MLP neurons of a small language model. Each row is named by its layer, matrix (gate and up: input weights) and neuron, and shows model dimensions 224-479. Each number is 128 + 32 x the weight over its row's rms, rounded and kept within 0 to 255. Numbers have three digits each. A neuron's up and down rows have the sign that makes its largest values positive.
After each neuron's rows, "fires after" lists the tokens most often just before its 100 highest values on Wikipedia text that the model never trained on; "fires on" lists the tokens most often at its 100 highest values on Wikipedia text that the model never trained on. A number after a token or word is its count.

L7.gate935:112101188162087153129163087186085120223142117092154150117082115160090168155119115156101162138122137081129106131128158102155148140191134131090105136125123122144134098148128122121144150111101166119109140143157103128116064156171111168142178101098149173120138133181103115177113129129133114181111161153136124065136112153112130084126101139122111127166124083072120092113150119206139134099106102152104141176159132083110126187061155140097134093097102122122137091104098146146118117158121149169040070091112126113123087149081134087110140118108095121107173086110111139131105112111073156128140083046090087149123167124087100018153125193116167106160146159153102107147057054146192101065152115169090124093130114137116166147087149124136122087112151176229103074167223114138115122133074119
L7.up935:080049116200112204150101243126094114156138172106152102134108092093204184135117108204142147148166124131116171105143112137154126141143058042120086076080133161089132129129088139140081127184134158166152143135132128155134111158137161140139155080083141124143081156144120109155095126114162114200095126135161113123149132135133117144154118155189123103188158103076128092150113120139165206065162125138102146107139124106118060142105125103100124140165137152123155106120101139124129132098154148101118102166109121133195151179122130149158094142151165132176145116157122072146089111216113126100150150078171111130131141179040138073169148122138150159091088110061058112089113098079129173135125152112135100147147121132136131104129176139122106113101123161148133163195148176129161142072067125
fires after: " " 56, "0" 12, " |" 9, " (" 4, ";" 4
fires on: "201" 18, "–" 16, " " 14, "202" 11, "198" 10, "200" 9

L7.gate2044:105113117130130166120113170127065123098077167095072073186187071144146064148107159128161123092139090127124077133116105095131105148169119134089126204155134068142056132168103087084115167150101164147111111138141112143103114124149117161097117101167163171135064095077140149113095098130162164140156143163098108130128197063165091100182121131146094126109182074049112138096161090065124196162108118169147094156138176085135080059158098172141072109130146112134100154180115155091076168156159097108137097142106124161145120124161157194095149090103117181084086154094114135124131108153128131199104152096085126070133111173138110123093151088158156145156170154068114084113181110100204126137085116108169120103134143153126134152137190108132119073128146128174134120120128175110197116111152106
L7.up2044:123120135106147101152111135094127154070129134121143160148187130123109148099180083105112195135188156157093177098166159134121097172080084150113109053110082139115134121131172092114191142092121119111153113157121139108127136111128078068144123090221111095143116140096132116121098105122150150110137121147154082132122088157130085080093150161181219177174070130153104082116201161110078113125215079161093134133086181114092086098124128123161096143080122097101141168159107080114175089144112116114132080140136175159142115160153130174114186111135115131133153122171118152190102155165181109098139146125165103107123146114127142125118099060124099133096151167139133119129126141166127136117117143114188141139157140184109069088112131123115093072099064153111148140097115092184137114127159159
fires after: " " 36, "-" 7, " (" 7, "2" 5, "8" 5
fires on: "–" 24, " " 14, "198" 14, "200" 9, "201" 7, "197" 6

L7.gate1969:118106093082055161193103108093065097128172139159177091255154108106128152164140161125133134160098161147085110059120151107123137133161154138076078136156130111076138121097119156096115108115176161154111145150137115189044097094136173132125123109147137118074172126163128096132107120110116151085135115141087150150197135181122086097109106117177092126128110121105156080154059109080135123180142141086173169154167161099138087142188130104203204093142095164114089089089158050117119149131158080179125129095126149088098143141162170113078118096158114158140093092142118169194138098163141154094189098124132114120148166110125078067144064113105114167163126145137103128113135163195161087105128120099151147135166113151113217171153169100065078124109108171134136150104065162138112139124079184
L7.up1969:164146132126097068101094072141127120155161130105114209130054101181158139172110141093145118116094134110147148133173117099096172155140070178107116094117094113162110076141144144117072163124108132102187139118144103134111145174107095085058121063179180144137169153115140110121188059115156133149131136063117120081147098073150110178149102156137180108050099147109142110129096163082123091148167113101110120133092134118136102140147093105157165178108147142132100145172193114155131102134136113107106127145147106072179126129153124143113167113157178115146157160193139112148168128119146164090106133133148105090149126084132160080151122121199172094170132088107095122112155139124145066169181111154069165076125176072171107166131062117153146030163150064147113154160211150148148124185164140
fires after: " |" 57, " Station" 4
fires on: " " 57, " to" 14, " of" 4

L7.gate1502:127127112092114170134070103084178130101163160146137131191103143134173188170112167082137156088070154118127178083100114183130164144150190125129118047149147125095120093092138120104152178140113091125144136109079155189137098148170121159124119077132101107167132061143166140105085110142154155145136091107107160133136164155144166147156080121111138140116170108158092110104111147119105155152132166097155133138139201098102133130167068148125094162167149153049080173154166115151090096143138052140114124073170167171147137143097133117048114073124194131117105125128136153126155104057137179117094138080130113127138217113097080062070115167098151146120181107109089128134049122140137096116114117122085165078149126136062156124122100173127148141155127128140194162126144147114118127166146135
L7.up1502:137148130107146155161182137114132128139163088075121190162170109164181143151075151076138170103132144103109087115133131092101213166093096113148139133103138139112135128086159151181111104140183193176153116141114129145128120189209099140097114099104082120155136200207186129186118067125183109085154123095117150090139079136113084112119084083140137138092116143134142077114190087127102120076151145133176152137090086097138127170103150146160159083056129122059148136143175114155117169157135102192129089158179113142091127129165119111184144158158105160079166142119122133125155087163145130114147096177096135132130167152068153145147163094135093102140151129103102116113092070094146104104134067096138161077057112080156140126083087120058124134111142138143085117129162097081150098153088128
fires after: " |" 94, ";" 6
fires on: " " 100

L7.gate787:155048091144101139077098168137109099061098145143164126100093121152140108155068115133134074120089126118140093162148108143187134089142113104109157165161125136154120129139145135192041079141104154163118105151085103141160121121171126113110152038104130118144177105165150143110151093098173070106109161100150122144099155150096121088046185135159133140090127102103140103163098183182130112122147154108083159123167184120074141150139077100120187193124161172129137118036149137116113122072136087158122129100120099103121126152159149151135145125110164126170153094166125125169151116121164088164123131117140105151229163156133157105131181150137141149101099178101169115132171176136141168095150085143142187080135108047033120144091166168032144129091154118169107160066153104188109134108099163
L7.up787:178133196122182155102182115157151205143078101133127102094106159147131151126097108091171104112094183145102187146131090118107115104093164125155120120091112118108122104067167132120072126080057107137116114175136095108101167185176146108107099092161090116135127066147083131107166161083133167163199113147123149096124182098165146173078187145142091105077127066069132150148151167155080156108148119007145128121152164139169125149192130124150154160089075195146152108156132120157141093186141148128112072094115142115101154176114076156158112042134143128179049118113170097137141177095139200128151112149132108123104105153142100108127162148148110101065094138142072027085197117107156088094113136182138108150129156145129158157061123127168095170145129161113105140123150125140195127153205107
fires after: "," 30, " October" 9, " March" 7, " August" 7, "-" 6
fires on: " " 72, " be" 9, " n" 4

L7.gate1915:109125095193177099115118123151070100155144123120112131157082119124097129150112144103123126123151121144136118113097160159183120062095113149194056134128132189095126182130101121122144082110159145133137182121046181168138118059158103130080156130173106080103134157114178110110081171166091139117131168118098111156128109138133136182106088113143128139157172160110082152113143147119140172103139106118194104107064122124163166144177088145085130115158133144103098048114151148159174136115127100125096104106175109124097113107092106130130111146138095130180116146129074087140104140147095135067147182076110019155185197150128142130129176098112104122147128137103097144096132117150144168116101127147114230129106131149148123165137128125067141156180094079084102114121127092105072090125128131
L7.up1915:091139163138197144098098146178224075166163171131154094108091131184068094119174194121177135124106120148099065157147077147113103084135099153171111114188116057125124092130082110149126163121140112176129153080157195108158114167058169167089150124165116147140119179114140119146109139121144150126141125100103116210094108126100191141091121128100144163062099116125137141107103111145154170163152129077106074163086115125101137132046162125079078102114162152065077160145121157156163128105186125070180159245155090128103133161133091158071128114177111162150138137124148115116147095153146084117126131115111153140114143135123140104098095127135075091104178106150120109123135129124164121145131165107116151107098159188084064164143106146135123194161141072103166165107123165150132137166115134
fires after: " |" 47, "," 5, " his" 4
fires on: " " 43, " (" 13, " ." 6

L7.gate2105:121125113137138121135121123091140130140126142098057127124133076151114111156101088158106120074144219125117144143147187058119121114129169145137095154128080104165125188164174135099145105141131115105107165100126136133046167149106063154108148131131107146145178159172175156074083107140131076132125161114150135189047104125139134123137119126137125176104149100185070099124112150216139158048123172169127147173147113136081137143164142093082084166093181178191170126153086175127142178104147073121071072110069083129157115085105125128039098140121113168108109162101101081156138109148171139162132158073061105154193171139093153066093197117161124143144092157083134123160113110162125043089183146101153142127077149147076157128212136130111156070129182129129163117137159117146141138130149087
L7.up2105:114178136146090147131089120095115143131106179151121139102128105126154157113134055144149186139150121146116134133055111187131099249138136142092118099132158091099129131150172155102107149138163140138098127085134055150173159160171129120103164127086132132113121096183132118153124147142103089106108116134092079148104168127142058073180066141107107097166119092177155119153099117088119139155121148114093143118173128166101102126181137116102099142148107162135106128072102169128074149144151083146093110107141225160100104159211113166172090111093126097175141188106113060146104124132103172139194158164051195129169043170124172122112129123128178115106114159142123123124129140087084079100147105176122132120116142089153095124155085098118088062122158133114131158144141157132119129094157147
fires after: "200" 20, "198" 13, "199" 8, "197" 6, "201" 6, "192" 5
fires on: "7" 11, "6" 11, "9" 11, "1" 10, "5" 9, "4" 9

L7.gate1749:141112145065102119060129135143139112120104124112140148184073061102127143125141137131138128122037143131146134144115111103142143085142135107160161053157141187140111151117133161129145114164119110160088121126127118151155094139133097180107135143088148152220126132085104195156082163120097129132158105082132090076142115060133101093095129164164036132094117104142111108137128129189136127164149079174100175133139156206090103110148129139144094103094139138131144123104127132121124129112120119153093118106113113105134109148094165113104133153141127177148082126121140112119116139136106147068174128087059155101162183188063138134176099097172112135154180069161124104119185093099161170074157152089112183084172143186150116119055130177098175110164120137145159132161162130103188145132086119
L7.up1749:094136114145114158087192151143096122160127101085094168133170081121161164084149137145147111105155138141161152104103107133084111169133081135132174137072137204114161129152135137104137169156131163146124113188157165102080075089140095143126176149115107104108109105129167135131071114124173029141083093164135109124142178155177145088133165112169085101125141037045173149117086088145119124097092137156104165167157127125103135143167157091091151095166148193167176157129131178076164103075103111124094147169096057145147135163174167138170180152147075118162103085135167121150132139093113088122105113107119131069160143118100096151166165054126121171096123085115162127167098089111124155111164143104123150139110120158091118134125203073138107047112089163125118158104101159174166136128092120
fires after: " " 43, "–" 12, "|" 12, "5" 8, " (" 7, "4" 4
fires on: "200" 16, " " 16, "201" 14, "199" 11, "–" 11

L7.gate2392:172105127144155077126112141194135130176127117148101106150190169155090133110145113103231185183114143148189176125149135104103196114133158131156088110099148160122170144159135127148159145125118158140129141109154130130082089151169052128052124165208119097152161108114126156141102100132114094116165146160128182111131136129107110133156112136167147135129122077175073145093134086041142103136092126190111137134100175108137099135102168133113137177098122127058107112112090125110108144174127190108134165063129103126078099157156125113085164120150151116075170068104115109101129073114095152169129115098038161082083119112134059146145128115096115096112144162112148071113181084182235108097159133174118192126139163185081110158062130145080099111136136155116175133150120102128186103159157177
L7.up2392:162117097188170119138122088168120136122160124064165203147142104135114154079123092182119124122133161128099162128097144130089127099179041099080103158102095095077074103133154185129148146093061142118131167124101141144114096086100114124157134130166124174108185088152132127131112064195175097148122164124124186055163099052156122115109145113159182125144094128114170100098155169097167171133088130136074177162095106122149131166099112166127136115122125070135136117111100098149177146155123089116117107137122145152134097130145109116117125114162154133124089160077104105152107130070088142134153152077120141157133154051164188164090149098145124144168145092115153168145119144108138155169133195085111115131132126136178122164139106154137109120096102105208077175177140132070179108106180125
fires after: " " 77, " (" 12, "-" 5, "\n\n" 4
fires on: "198" 24, "201" 19, "199" 12, "200" 10, "197" 8, "202" 6

L7.gate493:131124075171173095089087156064133104087129143115090105158118132197131134140112128056107127089129164134143156144096131134079227146130154217070136086115116157053065093158114135110121115089118147109102137136069138094115113158095113177084132160116141151153112116136139132160152143088119141141120179182119172182124098134093107175116117108176149144138140118151153155090079134164137160153078124107207192118082134134152140208168133114145125169115151127110126099128107085153117161133118154132130088078131137104070160146075121088193131107092147106095145108173175094161169176081123075073138181183159161125203196144077110154082121143147109151132133109159116109116148104182151089168106078183130171161118142137136151095168092138165127106142135152150155118080169153099080080097159191
L7.up493:185129080154073199118144130143063111095132137095170154123108142152181168135154109175161126125106175141140134176102118098103124079170119178088127071148108139101153175100169116137126192121141094106138122186204122121153109150077147160208104137105090109172175060127144092163148127113174119115147105146081109104075157109111165093096115153156109118102158144117131097131126153106163091122131079114082131133195173164120154126131117112123177067155161098110124131131113088109108142130053108095098121089083157080126170119115156154076141111121213120126197152117090183126150061143141176127152137074110136117151152154126148145173141167138200142074121136091080114139108168144145119124155101095150168098122140140146131115095166162141102093159106169144121108123147142088174131152106157
fires after: "p" 26, "197" 20, "199" 9, " Blaz" 7, "–" 5
fires on: "," 28, "8" 16, "1" 8, "er" 7, "7" 7, "0" 4

L7.gate2671:109092109141162093148169145093140129165135106156096169188135050088170107132152087157140109177022154115123089163177098185096160142129142161133123120132132160094117112160127146070100178121108164131143132118106100154076118166117048139142139098136115168131125129098175104106069242121149098143117068160142142169137121109109093076120134110167137143145110089141131100091159123175143174148121106084148148120086089079138149119150185045123068130110101123091164129106094152126123103172143138133087116137142123134163125104139084166082103174070111145113090141051127104171069126053166129117158119089130135142122138175112166093108127107104192147139133139093127087107137109154126153136143164168088175139085117149139123166115106099067106127152080140128076108121140163124178154127154148
L7.up2671:160126086020100101138167149146197121103113102109091116145143132096143091137056121218156046151161155143100110126131082105151118145132101091106166132119179136102154143083130164098147142103171151137134126145137084142197190108111120098098085092174095160159145093097070134119111202148124096124132127122137131154175094127139089112134169141119076123153166091150057098104111144128138110093144138121117115133153165079137153092232151033129111145145177171125160159132066111114109143137185158146129122146099109132125112123159099087091138084130182147120133096151174097165113132118122146126106165062177119170163154149064117158102126142113082174104084188143132145074122155132121143118215158091141093139113166106158076167033111182137087205155126109084129123092104169182100152129154110
fires after: " " 52, "–" 36, " (" 8, "-" 4
fires on: "201" 22, "200" 18, "197" 14, "198" 11, "199" 9, "195" 8

L7.gate793:103108163159093143102100152142128110162121150054161101150190120156095178152115119153117128100189129155068074146122113197100200137124146116157130118106118127131179169131065109157066060124114122082124089117089146197140144121165127130137170104089068139107081126124166136114100202138137100175103108112162125168119110091059140076126111175185110075087150091184113121153109142185056149099137102082108164074157110173118139122108118081107114169137064153047150171091146094178122136163103109126072141140148082152131208133155184135096136106112177128107110127136113132118120172141098138119124119115166069110123176089152099132163132150056156117139161133163099133115159080164153204101148145091175114098140170119159100121144125128000108143149125128096115096180100140132111094178128133
L7.up793:154169063144132117140116131107180051127101093085087147100106183151137117126090128106146156198183154129083123147146125153115176120146167149096170094162142137147128125045168122107173150120163145083119134149112148161111161106134118073056089140153098094069088179145157152068123147077088165128157135125135132139112121118133178093165113185133093110116119130189132143144088157155133141193088181099065083148096119103118135166107165121156146102115110104116131134095133148124120098131093086174143163153135240118131154127153106119096150101129112095101064157093104139095164126106100089108159128165064124126110083102119117132078080130119130123124108114172101181116115184150211098081137065128167109097087217086082143112132138113062094129078122175091083112106132178165081124184047072
fires after: " |" 38, "|" 29, " " 13
fires on: " —" 36, " " 28, "\n" 19

L7.gate2508:089146108157075136091099165184117126177120129142166117134136137139144121118108148164151179141080123163135214101169136129105115185139121114141162176108099188130142165147040139127137141121099125123113215118182154090128081144164077153125098181161118123093170222197107143139066125146165110085154206109132159122172105143143080139070136154125088138099094193122162058122127167110138085106107118136114127160133145156101146155150119135098123155086108171095155145103109140077142114090086157117092112106112155141074116103138195120127153140152142115100182136149111111163126079077081088123110079133128100091120150116114120110153159067121170135096172080122112163163177107128135055133106180173106127140115110193121162105148123162147135162149152216194091156143128115188154098200129135
L7.up2508:095179151176208134135160168144167179097161092105159161190116174134100090168083143174163157135147085104145168165139079113184172137122115145128148124162130180105130185110173094120169139139027150180104116170076147147114125128077130145114098134194133208137139113174131114150120159060096164170131070123105121147166044119148137144160128145088180119105107092154118082062101096107132165117128122143177148081105092124124130174182118103180139148107156176125112111130059095099170086119159105157132187143140129093141122092138099133118151101162114088103117120054117159085114096040167111148194102115177143138047065118113136115139073120091151156128099157114130126130142123082135186130122199176156149142096134159149103133125130170111098102119070111169048123154157110092141136133132086
fires after: " " 64, " (" 12
fires on: "197" 24, "198" 13, "196" 13, "201" 9, "199" 8, "200" 7

L7.gate2243:119153072104050136137133117118172099111126102162140107185105142132131146120104157131173121180157131111106174149125149137084126096152139103147114075142107145185061097095105126130088148164109190156175147187131031105126056123138103124126174101219166142164128151123134122118124109132143059160137090120075169075129184195099123090189123135160047125139109151124092121156139094122120157127112104135182139057090095134106116130094105142141150127142133170122170122139095123118123050140123094150115122131114212131053147127158160196119086119124106084136107187118125122117144141152096165139141121088111104165144126149084104065139196083118096203118118122096123089070137190104146092155113118183153149145104155127134112173144137122126132108128113129155122148122121138104185116115155162
L7.up2243:160125110162116067157117108139076135114120103110155144145174160157130105124162115112180128105167100086158150094145074137145107103110102111097075085141083128163111138075111123162148160107067144093080153153136140166131165146074123128090137081118131116097124146094170142166156090074145141139174131115094171096086123114161117141111123122118157118115099131100130110063146081143109090172146158125139151096147094164115137172092080072125113142153175158174151103110097087091138111189107128137172135125141127108133140190180069115116094129188124128089155120104133169093187093149140086207143156128176149114159080169118130159148189136174102175120097124090147095091171069080133111194084085066171120152107158088234136147105152126121114070152098135182087149131144143024121123115106115
fires after: " " 27, "|" 15, " (" 9, " |" 6
fires on: " " 30, "198" 12, "201" 8, "199" 6, "200" 5, " no" 5

L7.gate467:108123132141138134152173163107090144095133136154092136115166152138040138060140143163135190110135146137131067135126104107091200185062055147123069083115157080069103174139151202142184243076149125132135149123112151204081059156152073207181162202189135118141131156135169131156156161084117145103064070121108116168108129138137062041079178102163140112143091134139134101175184092107127119172122145132139129127120111098114174080165157129144117162086155093142122156106144141130139103163173115114121007139164126143075110103120117177169141124121147162132074150129118119188094116144146141156106132113116089155130150188086207122161171097146096136079139138150103089122097124169141168147117121089104146075144180133131101109114135088115104162134130139129145104159120174134141095068096138
L7.up467:101071124185149167109136175159108086137142090130161146108137137098100138132106138151171107124115141072141131101086049102078110146127137125104089088089150212085105119132126115101097132129125097124122134183216099151107174154123083165125164099129186148126135114142149128129154117140159058136079127021136158131036131144061137119135124149170114173185092098085157183077129201145088165061114164150171124121130134143073084139189105100149126083150129130134109165152137113144090136143171121147112138129161168091122102101123078136109130160166132194077133104120130151134144113113195110193101136124067133116155193092176077111105150118185057182129197127110133105096161165100117103120119086122087098104094112199155119136105139144071125113147147163077158101115160093114094134116104144
fires after: " " 42, "|" 24, ")\n" 5, "\n" 4
fires on: " " 37, "202" 12, "200" 9, "2" 8, "201" 7, "198" 6

L7.gate2136:090104142087188109122096100187192154082122128139093139112138115100126162136061109181129120153173155127122131043143208115105125092178157126180112187150125156137093121119130186126122129088143093107139133111147166152110185158146072139130160116142129097198148108116130136101099194137145081155158085031173152127145141167149133143121125142114162120121108112064055142104140137133152114166128134140169170151176109100097150111115139156101089121077137126138148077129144101112124122115132132074094070158099067147131143096197137113121159131133121159077140126139156102193112144145087123135114162113153118066082145125091140137141146066179109162174119179101123183175162139200146159142254124116114154141180146120145055126114097093089161143145104099148125139145110110142045129161083167
L7.up2136:114116149086097053153146129099113136126146109159122114197113128139133090079083123153147130091139152127070133168118109162104077179098172123152143136161182141116116119087147125139058079104144090136098106157100122134061136085136146118137178126129122135140167150202108119071177135180149112120156059099143154206145201078158182141138147159132045134047086164114117079146093126169157156115163131147192141117163138118109127093193130100121181092148058100137163127117130139072114093139152156120102101155123129099024158121130144213111149151119124180106107152149085117128127141083139167092097166120126143080144139138126148142096051107084163139119126108137122144133135148165063135128159108148124173199128094100127209166139126162118151135118162138135176110140129096186116132142163119
fires after: " " 95, " (" 5
fires on: "201" 28, "202" 15, "199" 7, "200" 7, "178" 5, "185" 5

L7.gate790:145176130114164130145140145142072166146116135153186146165124158139155141123107096137121081099143154153110203148078117152083173142168142178138113159157114153151087120166091104128074113128175084179151127109143103135174104199169139121073147117144089098123128090148114086118127146158172107125101113159169153148135104088127135158161181152155177070082123098079091205204115163115136096161105117102156198150136129128138117099163115084145147154168096186123136109101131172115133171088122175186095138139110117094049121130143125156114138110168121130108135089085108119155107120098147180158101136150146141097123117149069101130121185120149146151119122087096107132131123144137154130082181142174168134127128155114113117138086118110042139146069119136135141136102110130108135155151107088
L7.up790:112142100135172124099158080199196108156095131104114167160101055111146145132092121141111147132153145080149141161129103147173159141166135101188145156167216130148133150132137151114095100078171183219132061151116129130084092114102105134084122191106141148138107064149076121099115118089137086152133111114114172133128161135170127086102130180141151074125135156178032125175144083135121162114156176147137121151142088113109165122166160069102113199095137087131135120119121097151133120090110102170102103142137131112063147125104136168166176075169061118138126172093096139151119110131146197121127172125155146095127074138105092135105138134115107097122084112121138150077171199091119172070175087113112160144128113139063148120048094112052085142138110121117138147075119132134104151118139109
fires after: " |" 29, "," 15, " " 9, "):" 8, " (" 8, " August" 6
fires on: " " 75, "199" 8

L7.gate1947:152140153157142149071136074136094103131098151129119155153142139121150120080133135083146120120083128152154135128178119177089100159128129146194121126118073109096112172075127109086117140141154086120107070063110167099104103209170137149067129170159163124101104129139113106109064151161133070127101148117127140180135180116179137136165142103109112139135126121150084137116156151150113070057177074130139163126129124198090103143172151068089126125129170126187145154139124107130178122140134080133097155104067106094074069166219051167173132043124176133118131127101090069087171181116097103104109122068172105116142158218103116154111119128091159184144181130108065139121133124102190098121163121108090132105130149137121135121097180155122102107180118165170080130107116157104090143168129136
L7.up1947:158124083172144176117128120106169166128134104152122135120107138098063133205144121081102159179117174135120064172140124094134161098123106124136102092106196166071093091107082166162114206111116078068141115131128049122091105095153102141124098095135183138134125100177175112120094129102116142143131172129173152081141178125121128152109212132176147072114144144132149125135148083055141066121064150181111125081119159132110084099157090132174191077130138124141092131174220139167133131173106099172136134111136093180134177132143120161126134151124108140158109122085191143135121040099168142135178103134135137176147126125098117178115158132094087091100077116138126137085108139135140118221158050133132177103116128177110107096119135121128129136107107157161119143123106106164162146105116104
fires after: " |" 42, "|" 23, "-" 23
fires on: " " 92

L7.gate1531:074123134195089107084074109093060165153186210110150170189118077073128178109147101105143105131110138158091149135126114142071134075163101169143068174130081164081087168124082119081134131169069107163136173140122116136093059201110086181129122122184138134157155098113084096166072134150148154108157074143160109129158125128110136089142146129150081169147123094056161146119184135109180158124115095137098148105166191143197150128155114127123078081135104133107187128094133189152099096165165089090130133148093156088100111140131120103144159114109167127133084157132164130177117118165055115088087115135123069088115128181171200128234164115107138106162113123122125094127123135150173169139137172072159140056110121143159098105123111144134158120178121085187142134167189099142154158169178135
L7.up1531:139098083123136108115162187128114130116097066079126122077165078096156101149118140162152082134143163205139143050129082122101078107178157160177099121163126172116118176185124159164146080066080074121118079128204106119095140087075116159185119128131091145107103137114194136101102104169186132102089112121176064166156116064167118096143154181156146153116088138098101163191104112134101154152147125092154107046120097138117138145152138128106041149134140142101166120140107145164087149153120123178097078148084103139143097102142131083123158103094132112081108139173134065157122163141131147172153099102114109110114167077109085146174136114130147160115082105100107106108081132166142187161138169070109123138126127063147132115108118100086141074147093134116121121122134109136114146119074169
fires after: " " 55, "–" 28, "|" 5
fires on: "200" 24, "199" 16, "201" 10, " " 8, "198" 7, "197" 6

L7.gate977:177162120107035154150109117138095118164177129102103082154115100083113148136174107130160093169133095113091131099162142175099127099153130082151129155104110128161124169137117109141155138059149126111105088137137092162162133100124160145126111136114106112140097118123170172191103099166167098105096109151044111142141142101131128124151111098090086083068139135096157121086160184171196117110157110176087109157127134158159096087126105173106150122105070139154171109124156071117065129133087073225122136124079145132140090139105130088123103114165137130110088122164112119156085179146157083109159130108091128132067149136079163101222103147191088114119091131120128046185136093118133141141132141157159151108122146109134129174145099203130138125101096103213043107155078118184134176123118053
L7.up977:071156115134129142098117117104122033058146160080090161135126174130146190126125136120197111203175161163156115141141075105107102167198118212170094075114145135108084122210130112102134160156104159201131154168172119123097023094094121197128116133173100149136112118123160067131096102084153141163120098141100098083138192100156054148137115123138128133151106114064120117108129080127116129168145113104139139146133070119123070223142144176099109129162179127127181151130141151155144069088148137133169135125134088131175110128142113150162142110129103133120140009080117085104163148075116142125102110127148120132106114059118159169107137103076140179063167141117170129130075125140112124093140151136095113133062135132139140153089135138117063122139110180154147087099087144150148142170128155
fires after: " " 51, "6" 14, "–" 8, "|" 6, " |" 5, "7" 5
fires on: "–" 20, "201" 18, "200" 13, " " 13, "199" 11, "202" 7

L7.gate1451:122182089149120175092056143099115099135159117070134113172134144051160096140111181124146054122153150121105135131107162138140176160151163114108142116155118111089126102153166099118162141169139132205150065173192135164101123145207126129128164087125048173166175112143155160142065212147111125080153160112129087087121154119185111121141135094096149142167117140113115089152093146123107116111175099086142128146117145114159098113124186132115164147097122125171145051155130151097148134122150120116127098153087136104122096102139144137088070127167141172097169130151103104141140116113117144116081125118127139148211136122105117132097122098121085150148136107044113078087155138156169100087175159115118123119124113120160104145097200114106058102148120094117106056125123155122163119172104123
L7.up1451:104090168095076170100204140133106140199115127107108122117135136140091167158195110122130137113128148110134145147036149128122093111095163167187081172010123141118141130132120083116165065167159169123089057113098113180126092120144075106123097130131145157119109098095128075165114095069119114155170191133094120109111059132171095096126177129187195072137170084127112141117134146160138156088173115064117151096077133121172103131135101093097110134080140128162095132136105087113116122138113127168208162116134065141186128079122114160109128158139088148097145130127138137150050071102120198100137107090088136126153139171120104066136142178117140129184154113037100167162124130096137179103126091154168093149165119079198096164121183105186117116151144128113144161189117135143114120129129134
fires after: "|" 33, " |" 13, "202" 11, "200" 6, "198" 5, " " 4
fires on: " " 48, "7" 6, "9" 5, "3" 4

L7.gate1880:112122170197108123128125100131096134151063162125104106115119049158099149118108126197120114133113124141175190076125085137075139177160125141069097107136119087131130167120128166111112158091070190130131150184130117133151088158187088141152119161126123144077112166117167131149143162129101128078157148111095190175104206152141101133126088147142158128109196148121095125121114132105139078115124134117163186119087135170139093132154088086089075142133116130135154148134073163155138123219148121156140134165081090096144134150168158172105132093173150153112101159116129139125107080128162217165148145080182101150221122125128174097125089096120115079113106170099108103143134108130175149138102132110176170132182146186119199152070146048079119044132099151131142125098210115125146116165101186
L7.up1880:099049176132147110125131189136132148112156092112171130134166166166110169011146124135119146135122117078137177123076082126172168146183086124107133137159137155147113186169062097132125110142079124097135108111118134154128114198181131140128146101129099092093127136117122158126090089111132065132177101108139119059161133125097129117201128125137181087103150072178153090168113150093113164160166111144177129109141127130064080036176177155111134140164121061106113120099095123137072166172143168056120156180136127180115086105114072150114087110120091126104128127133077113156144111106099140151113145129100102149146161086147104099121115134151141113122120131093192123156185099099200112116113135115159138190123100123165082136136132071091168048151103171093101169172158179157175169046192121
fires after: " " 67, " (" 9, "–" 8
fires on: "200" 23, "201" 17, "198" 11, "197" 7, "\n" 7

L7.gate1999:080156130146134136145071101175049107128194090136090150173089137061143166064119136124112091156018137152148146122136120161112090157171123097165100072149108131104114186122102042142141115112103083193092149160143157172194171157122111188097153109143089139103145161143098149108117132148122119139162110134111164173152155140139079131158148138128101088098074117091108130124142082160101171119154102109146145107127179101094107156152174147063064111143120122150127113159114113164155143079126110116111099131136088166146137081116131167079131154236064159137101091082085073102103099114133100094118146101122133157092113129108144111171099121132154126149118095136129168090148151083116103139162136139159087170146136142074154142117166147112082130137136108126104149065150142153129138190127077
L7.up1999:131143157140110153117111131130166112119105112096152083149142064160099106178126150067101135110077090117130140144093118097126151097122107145054147096123128136108101099117165182110095126125096096150131106145095083122133080170114129135104143111112161110094130125120128126158158097059055182128169158176104060158122047106130122123074118115105169147166161152116136115075092100157129147118136133150219124095122118166133054095157122125131081171157123120148126158124186045135103114136129084137085105121145097149085094153126125141110175133127166132177073181146121100090104168123127140132145129125151113141092177118085071132078138087141144115128184118150115140159134133146144132115151175074183188140133094138143119113130202128101110151138089152164152094182117099219121120079138142
fires after: "-" 27, "|" 21, " |" 9, " a" 6, "," 4
fires on: " " 67, " a" 7